python train.py --num_key_value_heads=7 --hidden_act="tanh_gelu" --init="normal" --init_std_o=0.0 --learning_rate=0.000873 --beta1=0.95 --warmup_steps=545 --decay_shape="linear"
MLP neurons of a small language model. Each row is named by its layer, matrix (up: input weights) and neuron, and shows model dimensions 208-335. Each number is 128 + 24 x the weight over its row's rms, rounded and kept within 0 to 255. Numbers have three digits each.
After each neuron's rows, "fires on" lists the tokens most often at its 100 highest values on Wikipedia text that the model never trained on.

L9.up1531:152149108135147131126137124144127127128168123085151098120139070125121110140118153092135094137145136144129131144088106137157103164183178138145123124106142122128084128105147133129131118132135130147110163129137137101149152080140103154118128134101105145119133136076147146146129097096131140124138175127080122136089142135102099108126115125172136098138092176114163166171148077114167110187122
fires on: " On", "On", " Ol", " to", "Ba", "y"

L10.up351:116122123155108103124060116131140123131098100118151111114158146144116083140106127124103155111144114095096151123132123132108130130167133117149114111114131157109140163094153106149074093100118175105104146148110173123153176166150094117165135155175089092116086154123148129112091136116153150109133161113096103143121143133122117152156150106158096125125081145114172145134154135108123158154124
fires on: " to", " of", "8", " ", "4"

L10.up1714:111121132152141148126107124069131133089146168111112129071117158100136176148114116086153107117137133096115110130141120081073088152115126120098140127194123154129112155091129139097162137133119093173116128171143142152136105152137129162141141161110119145089107144144084046150135114114132090089173169127076171142107099158109106121154130133129133132083124128124127149138139135136123130094163
fires on: "th", "in", "i", "n", "Z"

L4.up1016:178203159137152131124144107185125147140155132153133091134138131167125142148095124095121122149113097131159130133127129120091104153134146144154118068149138159146135150142134112101112170144102119152144162103106136091133131115091127119146111121153128119086081129121133126127124105140154121152119143124127118147192132159123151133133118138095095139127138126114083137131132175131152094136159
fires on: " km", " single", " micro", " Tal", "yn", "rk"

L4.up636:111174124145154156119089147152141103130137138164122134087152135131125125109133151185136138140122129102141119111136122133112130127124192151139108137167099121135143128156147194115119163101168131175120091155136102125118111124143123132155165110091128129118121136138141148119098099172137114125165153108122104145122097117108132128141100170125120146081137127147147155123103112148116125127094
fires on: "em", "able", "ability", " popular", "pin"

L4.up535:090138143125145124059109138116142140090139151133141126163131105127153103131125128121172123126086174131124160133117104120106137173166148125122140128172133131112111114165156161128133100154101121138109176171160128166178153164163170109092126140116114110095115174128111117117121106105135153139171149139139151117134127153070108132157112137119128127139092111124124134124153117094148099132110
fires on: "==", "u", " to", " Long", " Hong"

L4.up645:083098161154131113133159130123134098099141157121167160107121086081113158128125131096125140140138112149071126125120171131054119166137128143179102081170129145110171118120102139143086108132134095194114152110119153119133093184167160109151105159127130127109166147075094159156151121118103143109125102070081125139129166101159134116183122089126159165155155134107074118147165141125125155116099
fires on: ".", ")", ").", "===", ";"

L9.up1033:129108117173135144102118126166136126122083139097129149097131093108127178131113130138147135143136133119131147169094119155098133110122146141127139125104122124147115115111157154120092154112108167174121136189121179129142127112135113151189104131159104143126103156134109108127089134152111133083113152177079134106112130124168155122135133131126100146107104112161137120082127119121131168131144
fires on: " |", ";", " •", " or", "4", " "

L4.up99:118125127139119164105140112164114135102114133131092067118138154142159154167094133110129117134123105136112158141114142121118133114118146143118127098113157164108073114104119068144119149169115099131144137115146141097142137145081131159130140117159109082102141174122138152125108090104147128127176114131137128120120097138094103126165080138099148154174102123091120154171172137128085140143153
fires on: " Mac", " Ap", " app", "nc", "ob"

L4.up836:092127100143117174080133154103083137138140108083097106114106118094109135094078108139125144113095154144131134109147116114130107170136093115140144114134086119111134112141139137128115120119132148133131098150121121096108138148128147084128130109125133113159141141127153111129122119136088144122090165131129105111129097141141124153143157191110120115127137118075125136136125123122120195135129
fires on: " =", " have", " investment", " Ol", "rag", "aya"

L9.up642:133130119158111158096157095133103178118127133141129130111151077095130157113124130090119143156103135192143160123103151095122121120130141085103124111127128096107097124129125150135164105153157053094122106122145102124166170130094151152167148148164129140150090123081114134138160108082122139140128110144117119120101118119150081175127123130130137139184163156112110143120110126129116128144114
fires on: "4", "f", " Fort", "han", "if", "ba"

L9.up935:145137122103128185081149137124114130127124193115099099127168108098111132102094148091113159104175101157122128112107123099123153128088110172143173111103156144095121111122103110164157173165118119161101132130123151137135119181177136135117098144144109081133114094160154138137121110123128123119099115113108106131128158143115114134224133108141119117113108102149133112130119111127133134117100
fires on: "1", " part", "2", " one", "0", "3"

L10.up1571:084101116141124129115114156138084132067123137071126076116070097095080131155141154151119130090165101127113125155103087144121140147099142153155165121161107143127105100107151134141117122144114169135082135141157102109135096135153130143141098113106099124145100139125121101142109137091127133108164130116180069119129130132135102134186118139095110151088108137159127149112147106118142138130090
fires on: "al", "ic", "d", "us", "%", "ed"

L4.up416:150109114131120115105135154137112151104102143135090087124150169093100165157117163070146101102108137157085109135114118119146128178148128140130162128134089156091141120111110053122114141155098082153093171129151121115152124140132152175146092135154120078138143139100125143105142097132129112112098169082142130103064130129095089154180145097144149128120103134080108143122133130069144131110146
fires on: " be", " Women", " women", " men", " population"

L4.up863:085145150102139163096119110145100184094181141150081122114111143167109130127067137127146140114121131134136166185092123111153150141145174123161133134165107132140084130139093136148152165098100151137128130119102102147110148099179106184097155144132120124124103143100130139126079111130151168094144096133102087169117117118111140106121127147082118114132104144122132126159135152094169105143101
fires on: "2", " San", " Hong"

L4.up512:096123143159094152093128141088136116152125170147140120088078106153114146136143124110140105128105116136128071121143121107111079131137121154141124132134115125162156116120119148089166106152129146162099190070110118114103102143142137154127151196095179117141147156126121133119163116124120123126150166097101084157123135124137090124138157105117125115126122147132114118177121170129149101173110
fires on: "z", "0", "é"

L9.up1599:130123130116168134116158115120127128082115138138146096135140143133105158106118127107166107142140120133105124113095114132113157122160146087123151141132145169086095193123120142153092141122108091118084136125133139110150151156149177133139159150147093134173148138122156092106160135136104131112155132090141130152119150100093150146158121159120137120102148132100125137121124119091096142108103
fires on: "}", "^{", "/", " ", " million", "8"

L4.up692:064117172146102143115152093147118132083122117115156140112130118094139132080132121101096136148120134151121134086127106110078137111124126135179087132134100147122129146100129119130139110113163088130146147127172188137140091160168158137107108130147111118130109114132137153158130110107109162111134096102114155169119126137143100126156123125134117182130144110104073143126106126119095157089132
fires on: "===", "==", " mother", "ed", " sister"

L9.up1506:130105146149134142128125157087154177138086117115129139116120115136078143192123105121147087176112163113104146155104141112149069144172151101118097094144121137175120146149103139153142146131138096153156152125109116166143130109135139148101096133169109105124147180170157095100142108120132081105134125146097100093122167121098105098109114109121157127138131108122110153119108185085119167186104
fires on: " de", " to", "ro", " and", " Follow"

L10.up335:110132130079129180100143133150129133125144151171075105098144125115185125111085150140136102125129086148110101111119133143151140099120117132110133110142148139146154130115087165132112152120067120127133146133136112088170134158132116117134109155141066091130149114133100136124084129115126111139089097108141091140142182121134102158160118112142116142144161123166099154075110114121138165123107
fires on: "0", " with", ","

L10.up1010:097117141106148155139102148139170129086106102117128129119138195143128152143139113112080128132093158081121089143156162111134140139143119120089124104171114160148129108108098127094088138163138104136145136125098148133153125142147094123115098143094117153129124121148156083094097125130154111133100129050096085136115122075106097188118147111152133172158153141136109163099145147127142166103165
fires on: " at", " in", "/", "–", "ro", " runs"

L10.up1615:127109068101142167085116145191133145142118154131146098131107135103124105164129142106146146121112112203102134163167126101134102137149101137155178135115148136120113101126117121152103171138150104172107120141122136164146117145124112145081133122097136141110127130157155134140130134110143122123134140161112123142123126129108073144159147068129138119089128121128132110186119136149158133136132
fires on: "3", "j", "s", "ur", "L", "ni"

L10.up557:138127122126132101133162119169158175143128134141136066149175120142136176171111141124151115127137138125131130156119129117162104139171139118162136111107151166207108138131128122117115148122138131104150163127143095165137090092158151157128137167162151131107143141165068141117116125113126130146123140062118120093107160116108142168128121149140122132115092195078131133104163154108107113143160
fires on: "el", "l", "v", "en", "ch", "und"

L9.up530:127125156133132083120129179146111157108125145113100137147144102131111107110120154135152137094168097139104124120136118137159135138114174148127144150116101095122143166116140132126094136112137111178109144116103152144116128119135160103100128155152134134132139099097062128117127091138111132172121098124115125168113146098116092104119161124107093138141089118184125089158135103128122136132114
fires on: "e", "We", "ve", " to", " We", "au"

L9.up1328:132136142142094127109205154075164109148147151142140088104141158142125112194113148104096116120148126127125137082141135109144118131140111091122135080152155148183128100112075112095104134104138135162126180156117114138151128128152177170108133150123118076123101154118123099105129134136105108117117119132130098136112149109101082151160142091141101152121126088082135118123137158152177106137117
fires on: " as", " at", " under", " Lo", " of", " Pi"

L10.up640:123112139125153144128145141156137171124126157170095127063099176111092090120138130147105136093171120124081177118110169102107126115116169141099111130155110153132098137119088115124090150116148136138101152110115103138118136143175105126088108140124121118121155169124115117102129116141105138138136137165086075176109141130126126139114130168119099097123136163130133117160115146111144124141131
fires on: "'", "y", "al", "vers"

L4.up1647:156137116115140141073155126138102126111148145122108134147172168125137135098162180148122120147129153143132139138112173115092182174134077112146131114169111099115128122132135148141141144207122146146101161097120109116119087130146170145107066133096111104153140174134108174107160101094099148142075089111171122128126114116109101117146141119146154157108105120154106141155154115107113147113161
fires on: ",", "."

L10.up951:124116143112114137131111150149132155113125130132156151102100107097140139119100167121136121102126105143102095100122133136101139127103153179129114128113079164139156144091103088138120159150150095168080121130148143073128138122126153097168112148115128102154171155089096138137147092095120117107109156113131142144119166119153112176131132125172145108123170123146100215121091113118101114125109
fires on: " |", "2", "0", "1", "3"

L9.up243:133096095154158112141158147134132138115150168126134123057098143083120120162162127147112113134134100147139169122136175141122115143179142157129134117151122094154110128094125191134125142136154100193142142139144166102123107108149117121079095121067111134156140186148123088117100129163142147104154110136132094132104134102140127152108123142125142115118137172110148153141118164100174110173141
fires on: "s", "'", "("

L4.up933:166149138165115141143134112143105136146143121135105146127118103099115133164096088138133129108129124126129136152165125168145099119115145089100091098117097111178104130143088110154134115132115127082145149107148139115135117138122155127087066146155162143115073160108147092125147147122112148143118116157083146119107133096113130127125124132127136124116136149091110161104121110137122136132179
fires on: "oc", " both", "las", "ze", "ification", " Number"

L4.up316:108142139117099135118163140117071141094096161075087112131158125126159166129138146119148121141145111168128106147114138165144131120134128099147138108106106125146149150130113146110113167172107158143112118126130141118137085126124149147159130146159136113083110117112125097125122067143148164151123136080133111160093163133101082112217091108179186171102098130100119169159122173098167127137079
fires on: " b", " be", " car", " p", " c", " f"

L10.up579:106064149142055151123125168144146136140151183089139114126106133107128137157122171124102082132156113163145144122141139163164102126209149164115176136131144137118117141079149082127152123104141104099085109146164131134151119127092123123109146138110131133122130132105138133138122140115104134102172124161153128170131110096138106136094125154116117129132152112100135113151154101104153140132154
fires on: "s", "'", " held", " is", "ing"

L10.up1683:094134099153158108095140148113132151088095162071137129107078116150128139157147122121147134138117120166120095128107162151090119122146140093147134099121113119164102121109118092144122142135118164126131119104133098143144160155127089133139112100157119139142142127176079138117077092111138125138132122155135146116103122062141128156124115154171126150132046112166158133147148122130131144144132
fires on: "'", "d", "it", " of", "er", "et"

L4.up76:088122144113138143123108070134105182094127089125151133116111105120097149093158143107082100123098158127136125122147114118125126148142090123109083142121094140136108182110110153087140123135170104143146118125136144138140096112151130098109135158155159110145145164137133104111100146141126124083141120154147155114116150073145022114129112070140135121139159143122136153141102147122100134090169
fires on: "es", " defeat", "ves", "ize", " move"

L9.up933:150118154107118135123153102115129187105132121095114141147097133142107162132111154109163124118115117119098123155101140130130102163141147127163108142104095155112165194142128126102090171104125142169124137121095090159143102086119109155100132105148131118127110153106104115125151126111119102123117083121078071127116147139166101105138136125121141116090158128128113143184132123124169152093105
fires on: "2", "e", "ca", "ma", " Ve"

L10.up504:125130103130095121111112146119146114143111186097104162160138150115087087186130127143114106132146143169073132130154118133139119140132142096125152160140101119100144131086154157160143165112138123133082131144117172146128157081131162141118144115117146122161129109124097157113096121150123074134118134099120136122117121105141122178131127092184111134063126134101156094110122144117184133122096
fires on: " ", "it", "s", "re", "3", "e"

L9.up1484:167112082091160133143138177131110115090090158136160091144179110113087157141094123108118133089094097167084116116133103166137130128157142171110115160095158136139150195140140159126087131137117142138098102125139110084175156139149124119109135126140099105097138153107147126088103127115118137092100128080131120107093108155134100162114113125129157107113135099099120165139152139110134162132131
fires on: " =", "==", " were", " ==", " was", "^{"

L9.up640:073120141110144160129135139140095154105148120085105143130153108136130128178140118097159110147109165151118124107110142077145138128172096108116141133173128103094160080152117177095098137135140102169155163142138108100146130153158140117121119153133109134130156120140154136101137145119108140110138146114139120144099152143150102121141157101136150130092125094127115141121124089135115108137137
fires on: " |", "'", " ", "4", " was"

L9.up737:115114145134110133096118125079128198130098151087139130124129141110095114185150078150149093122131138123129126120167123148089113139149127123099107157146079141123167182108115141137095140121117133167122147095131135156134069113143109121104126124122113103139143148114114100133151123125112083085155105132076131078100122140136111138118137122117147173119133152170135123147117127083154121113128
fires on: "ma", "la", "in", "na", "ca", "en"

L4.up1578:074092160169138103081105123104065115095109095173095109088164115105144126102099114143150124136136117135152136137151161127148140129097118159133114115141127127137116144116133134135134067135122127124102139096135146089138125115124102130104136159146086109163129131127148100135118162109106153161157155139110142133137129151092139170143109142108129165148085104159145098152148137127144126109154
fires on: "ing", "==", " large", "We", "tion"

L4.up390:094123107134082095081149106138119135129119152140097125142130141158129088119145121141167093081128158146160163157125107140129122139154123110153132131123064094134112145127085117111152105131131160133106147109114133159112129169117110143105097130110133106115091142122106161136149115125104122141129098101183135103129108112098137121151164125168097134108109089147122149151135142115154102105170
fires on: " by", " for", " into", "8", "ring", " out"

L4.up1146:121123106133174175094135137146112125067107154161146128103127098166105130124099139088125137138105151191117151111130118078105131176160147161096123159140152143134119129119108130148139155132090131173095107175116101125215142176136142136098106129162103132156116154095150103115148118145142129113128122088156128149108104136111129128153110140143140143169085140116099139174133098108095135116148
fires on: "==", " =="

L4.up915:084133121153131102118109119184170132137157103123123137106166137153105126100143153114109131100132110143136105116129092094108163106122134133110117111130141118115144111144153137139174112140118159156105124112095137132135132100104172108177154100105101104097121096146113135137105111176133143121157154106114129103151117136123141191177112120143141146101137095110149127115102122168134122141144
fires on: "day", "way", "ai", "iti", "("

L4.up1428:134140103125113124106085162133156102094146157147079123125107143171159115120140099147113131128152089131111071093143122147126112158149141121165124108151084083113073146142120122107110079103101140155141137126132107115141142155130127111123102128060124148128131119135087121148098140155120121126135151117111144181116120181110161104145185156144095126121092132135111121111101077129144136119152
fires on: ")", "2", " –", "1", " ", "0"

L4.up1136:055145129124093135097131159115114135132107112131108109116141099097165150122124136137153102139134161150124094124110120110120126146153134159160138139132106134140143103130141142143110136136123121155122135090133148064152129127098118111149134128103161116159157168130116108172105116104237136123130210096096154113125083137139115133127124099179136153106133128103121137139083137127143076155129
fires on: ")", " He", " She", " Lee"

L10.up1562:132120140155113169130172135109127178152091110168141114141111086118114106164070102170109089146133166108118160138122127164132087153139110081143116139128099142117132140116167125142128133115125148126103174148118149151143088140144117141167088130116119110119118137149117120126144132118186127136103181073114097114102144134116118140110120119152101127119087085103127139154139140155130141125110
fires on: " in", " de", "ad", "id", " Gu", " to"

L9.up335:118109171121113133148119124104086191076115150153111140108087152102104101118131112083125111112109171161114119123162144091129170126135125142139126099167125102121068146136091119106149152187152145145095125140140152157120125155127159131112115172093123129162158134117102148104140110084091137146084130134131100168115157078087114140116134083122156103135131161104115119151099143113152168101143
fires on: "-", ",", ".", "),"

L4.up1676:117127144150080138119146131096098101155110136117069126109145169127092154132129133158135128114118152134144121210139147140117131129128069099117099149142132119152173087101114138149116121099107110152117107141153086098133114128130103140150141109163087102103120132121130084112083150129131139111156138105141091137140111116079100128113093224102157116170095136174164159172139122093129130072104
fires on: "=="

L4.up444:154130155133173116097144093120158137082088124135116087151150106085158115128110145145145136091108104150129121178098125147122143166139117133112132124127091130124143163155109130108141153132098154152112151134112142113128127115125105147120108115101137095113126145115114177135118091157104132169112085128134146098115122127103108068187120101142169180112132128104058162174138133149158108074154
fires on: "\n", " for", "6", "8", "."

L9.up140:074108122137131094086164129071139174120107136102133135117127139111143116100125110129176100138097179104119122136133141096165090156128136084136143147164083128121113118156126140062155130103114154119127123142130076103136111152117110147153086107101112136102126204091121073170103111094111145106115147139126107095113108147125127146168081138124153122144161130150146137107157117097124172120174
fires on: "in", "a", "ek", "n", "en", "im"

L9.up1654:100098118128091142139109187126153143084126161141131127121106141155154106106143145116127112161128136076124111114165116141137135187134132133139138092167116136148127098091089171131136162117124092149132139155109117137103084140141158120097111160126139123140090138101131096102146146118104124155110141106129131158141144120092060100149155131108144190090106073074125132115129109114135116136128
fires on: ",", ")", "–", "1", " km", " at"

L9.up122:103135146142113099093168139127132130125095140119114141139133113152106183150084119140157091129116144117119116173107109092156118182112174113151091088125070126135149119125109139142133124130147145124125085147135116151139110134120154135124109164146098129126150115146107090101097141161096134134113136126147127101106166148144083151103143138164174137127095173120131098163171142124164098120129
fires on: "\n", " |", "==", " \"", " ", "'"

L4.up619:066184103141137088115113146099145131137160101153159135116081125088100128084140134160111102132161123154132123105136149112131097131122154103092132134149119162123108102077127183119147142107106131152115137155150150163142113160126147149136130121138127123114115113117108129119113114156121134118158133119140126127148138131115110136150174104128136126090148080132172119116147141152144123133151
fires on: "ook", "final", "cia", "Billboard", " went", " way"

L4.up329:116130120110138131071146116173139126109127181145143142102148122155142127172120143147166116148102132148163131131118098096127173164146170099113141066151124168098163160152127089152138110127103129128101165136105132102133144192136129168097110130148146121140090132097102150129147095111155122093111102152141065152114089123174151141153130185126121129178087128113092129153136117116113107109124
fires on: "er", "==", " End", " end", "bin", "For"

L10.up365:123085130128131124135101127143156150115109146141096091152102113132119123140110130122164127143112119135079144156121125077104106113127112140149148164118174098137150122120148162146152158143091133133102089104152107130154158162165143147173129164130103115117107154122132074150111109124124130087127170159132135106125136143103129183098130087157180151091106128142150135091105109124107175118156
fires on: "ing", "b", "ven", "ding", "h", ":"

L4.up1378:155137135128067143153111123116155115145113142133119110116172096094100155124124092116119120132150133121134133148111113166108091114159129079145119096131164059152161142193123188130140161162156103118139149157105126121077101119159133119097118113122105118128094119097150132135139129138115138151131167150111154076137084099160109119173153165124130106110072161091141130189137142116109142130151
fires on: "pan", " Jul", " financial", " finance", " including", " model"

L4.up1072:140101150143169134106126150116108124112079160135147092128090109152132130165110181101179117161173146147096132119153132126125113163135131137134140142134134154111137090133100148084104100169111101124084135146134110150138069138151174132125111182108141104116125139123144088102143112133146100125151111120125148126113141154122117153167101132137103159121077113145091117173150137096150107114133
fires on: "=="

L10.up1566:125111159107120108132141129147161153127102122120134116122140121124109121155104110107080134131083109131131119104132147130136153158135126125151167120158170141174106136153092121150162126137122128094115128115111123114144085094103153112117150143103126106124125179116118124149093117135181089115110133124115097120101155126143143148113162143136148176124099197129104132112133149110105096100159
fires on: "en", "ster", "-", "el", "ter", "us"

L9.up1138:123112112130136114115157138141115147122133110123105102062124115121147140142070108100113133112134130132075128097119127074080078130186170116160151138131125104108124147128139136134128148136132127152095155152132130130132130122119191126139137124115160129122144162139083112167137106174112121065086126094151133100100157152120106126125177113171116117077110146089122141065093108117165123127125
fires on: "4", ":", "3"

L9.up1292:126129149125127168114138138125148185086137137120069134104116167115140131158158144101114110164120140138106132141135105107123120165144128166163143161181077119132085122135100104117129205146131134162126174128090100133124104112090137153130134139112143149132122148065092144105147135119111111098128120118092117147080085135097108122125143135144140135093129096129109128094120140104123167184097
fires on: " ", "-", " Ro", "2", "field"

L4.up1273:128134103131141071090125119090104159142136138103128102113165156106134136130135181133159082109109149187127153169106111113138164150128139103132155109163146150126106060141139106147116124149108156160106134087118113142128171150106164136116095098142093122152118145119098126134146104123176145124130077138136130118114111152117131144175103126103168155114140101128119172150169112138125134102114
fires on: "mp", " p", " Ph", "qu", "op", "ph"

L4.up650:185122116139140123111131135161166084107135189134115146108095092170131159109135147120102142091156119116094097110155105136121112144166129124163148089147133123116104115109137104117093082131119151118113117141138105114137156202129183129138115159088157140154171134117099139151093120160145140095101156112122113165115166165108169109151179129113102131117100100115117106145119153125170143145140
fires on: "2", "4", " place", " –", "s"

L9.up232:131118136123115109117159164084109188139125149088116162126139117126143102141103108139095101117150181140099142133126115126138096152111116099185129118073116111144136127096123120148117112107115145134121134110145113161120146149101142125116078148109128087120152143124095131144083116134103147097074098103145076131141125093124111137125141093139102113104101167118151120147131100131151118179131
fires on: ",", "ly", "s", " and", ":", "S"

L10.up396:144103129116090150106082141166107132111090129127126122126168137115060121112190136140127099137127106140116125149095151130118148111134104117112179142086143170121143173167136088130129137125141154182095141113137188135127103104131122107133143138149092102134118124077139100089129147056126142134102127135161118128135130106102142137118147118149136159112109126125064169106158144054130165152124
fires on: ",", " (", " ", " per"

L4.up1245:138118117137163095121142139120093158130126163131134164140129122109131119132090131114146099140149145125107150164069158122085119130106137138159080132138114149150149145127117152073059111133129137165105123080167177126132111164158112097166141180178135096134160146117126138163149110136144131110122121121123122114118129121138122173159141158128149171148106138110077106140143150109105135129112
fires on: ")", ".", ").", "===", " politician"

L4.up395:155192120140116207116063075095165114136121144137128145100138110152142130129130117182135103120126122128136134107137118083092117099120163151149140101139143108133146110162092132147096147155135116138111117117150112128126112160123130133119124163132212153136090142129120133129111135119165115131152130115122115076126138120150170106123170131146120149145112144161132115160162131103144160122073
fires on: "z", " Mac", "ร"

L4.up1713:118121118097105159123145132167072134146135134146101069106124125144124113139123105140181119120157169166144124121164098112133144154128170130104117154151126131137134126146160147117109093134077162144132128166100092117153090165132119143136160158138141084099125141146118078134158103132155075104113121110158171169090136160120127119142117152167133126101102128141108132140122140128144126138107
fires on: " ===", "==", " ±%"

L9.up742:111133148146126084111165146112128134166099159116129090087140127119125096131106130130123072096095123143121165079138134139096096143160137168152129122140073113170096126118140137119107142136149115141135109125171129176123123122159089145130121184077149137111089158192138105139124137149132111106134124138091084118110118118126092120102106117130159150112120122139143167173104151140180144136159
fires on: "'", " at", "/", " of"

L9.up562:121118107129127123103123102135109137110138094146131119083154115093134106139125121108106124107077147145095139127150124160128164141118088098120140158116141139117100136154133108113120158185119114129099129136124176126145102128158105131133145144094128103117134109147091140143141073127137104089126131069142141134094143126112132148126177094149143166158128139162132125144140114126148101109137
fires on: "-", "di", " "

L4.up79:091101173172138100085119131178099104095159123115093144102125118099121142095116110143103132141147098144103118140111151144097161111115182111157112142120062105134150135115150150128114107128147085131124128071155138098138124117133157128124105151147156138144120165109122160126121125122132165121098123133117112149132112149139106101110134113115146143165170111145108097180145111131129107115142
fires on: "===", "==", " office", " house"

L4.up799:095154140140102115129149139178154089097106119132120119115113122090115138128121141107131121141118098143122094141147095098112123145145108117122118127152127155135174107132108141158158142125156091164091145146150126090171089127134140116139114096107155090156114094094102089184112116137186113154141126094123158124090114127101143136130134151134105159127110175123114107164105135096155123149080
fires on: "==", ")", " later", " worked"

L10.up1539:114113157124116122127161130127075136138146119118124155092181135083116121177086099116115104133116138133098186176113122092134115146119149164130147151130127170155145133118099141123128128125118127123137149110112115118174105113125137139116149148137087093132109187180129116091145127140130134129114146150096144133123107132161128151112186161138144143123125116103126170121124122150127095087135
fires on: " the", " an", " re", " his", " her", "1"

L4.up1340:141121128105112116084136189123121120092136153130106093066132120143127115135128125117161126145166130142143134152126135149121127151107166152126109141158069134158091140124104177091142128119117177149117176150134105120124113108106112101128138185148160117148108170123112100172134114149135149103128168125127148128105119127144117105162131120156114131159118136094118108136127115089145142117094
fires on: "th", "ah", "7", "ia", "ay"

L4.up1164:181120112133158131107101112120139114122153180144125126146156177138137122149149087125113128108144096153135085101148126154117163145120139114160132121140095104104108151123115119092123139115108160157129127138149101108140129133129103134151134138119137149138114113128067120140117116113144101146161136129120135162123084146090150084129150151108093147126092127130149130096117122152110104133121
fires on: "2", ".", ")", " –", "-"

L10.up174:155116161110129181115108138163140109121105132136123099114158100076071145144107140143114132111162132090103157114121115127127128125130077157165168094141126185167145149096126100159068171153086175144134172126132140065169124160162127122087153099167073104126114156147172131086123126091141152133140181152130086129132113094139150113108122152123117179143137084119129132110108126122124122137095
fires on: " in", " re", " the", "er", " In"

L4.up334:119149137132154127119161114101135122163156127120101145113106136141121087098175106089138111101101102139115134115144130130131154116052119107123136098114140150113142107121096140163118096145118170100116126107147142119101131135140131135151118113133095094127136173131121130126143116114108167133157135160116158157151142156120167127139111119141100136105152160141147127134150112163131138166112
fires on: " age", " it", "ș", "ola", " Number", "ino"

L9.up1220:122110131105111100111145145118099136160148137125118143107150102075122103116072139081133116082111121145097108133173141136149147126120157127146145111136087141165109137129123110116083147134104156131105159110139142094149107135176180143185117127134122112147121104125123142122100096120129124134115151099147149121081129163133107139159134129136105132108072131184121108149145148155136138126129
fires on: "-", " ", "tro"

L4.up1213:093116139071150110132118133103097172111106131140069104144134106108138158138132142143143116119150161147098119120147112122143156121135119191140125130122143149094131136104120098167123123134092111119133103112128130121197130155097121152144085134084061104153157119146144153145099127094134138116115129135124119157126136084095122159139145142164120136133126125129105154133112094138077175115114
fires on: "0", " by", "d", "tion"

L9.up992:145090125149126176131106121131115081144108145141144108133104104170057091165107182147157118128143121158052130115107141137123104121093132125125118140107130149140134164126117125122065108107118147142094157140154157104151087106139139127130117212164102113145146107115160098087153132120154136115121167140076122152119129118120142150136130121140103140152138134113125144179185161115134138112165
fires on: " ", " (", " million", " Total"

L9.up1247:138121080158153101124151105123155124109131153133126091136144154121148184093112144148122085103157128186113152130099144119128125119206116127115121097145130142084161137103135129109150105165097101115117125089113142117119109121125123088130143127097131135151149115129105143134107113138121137108078148139113130126125096119141160153112166139117115117116125148166149105152120137130162103155138
fires on: "6", "7", "5", "us", " August", "9"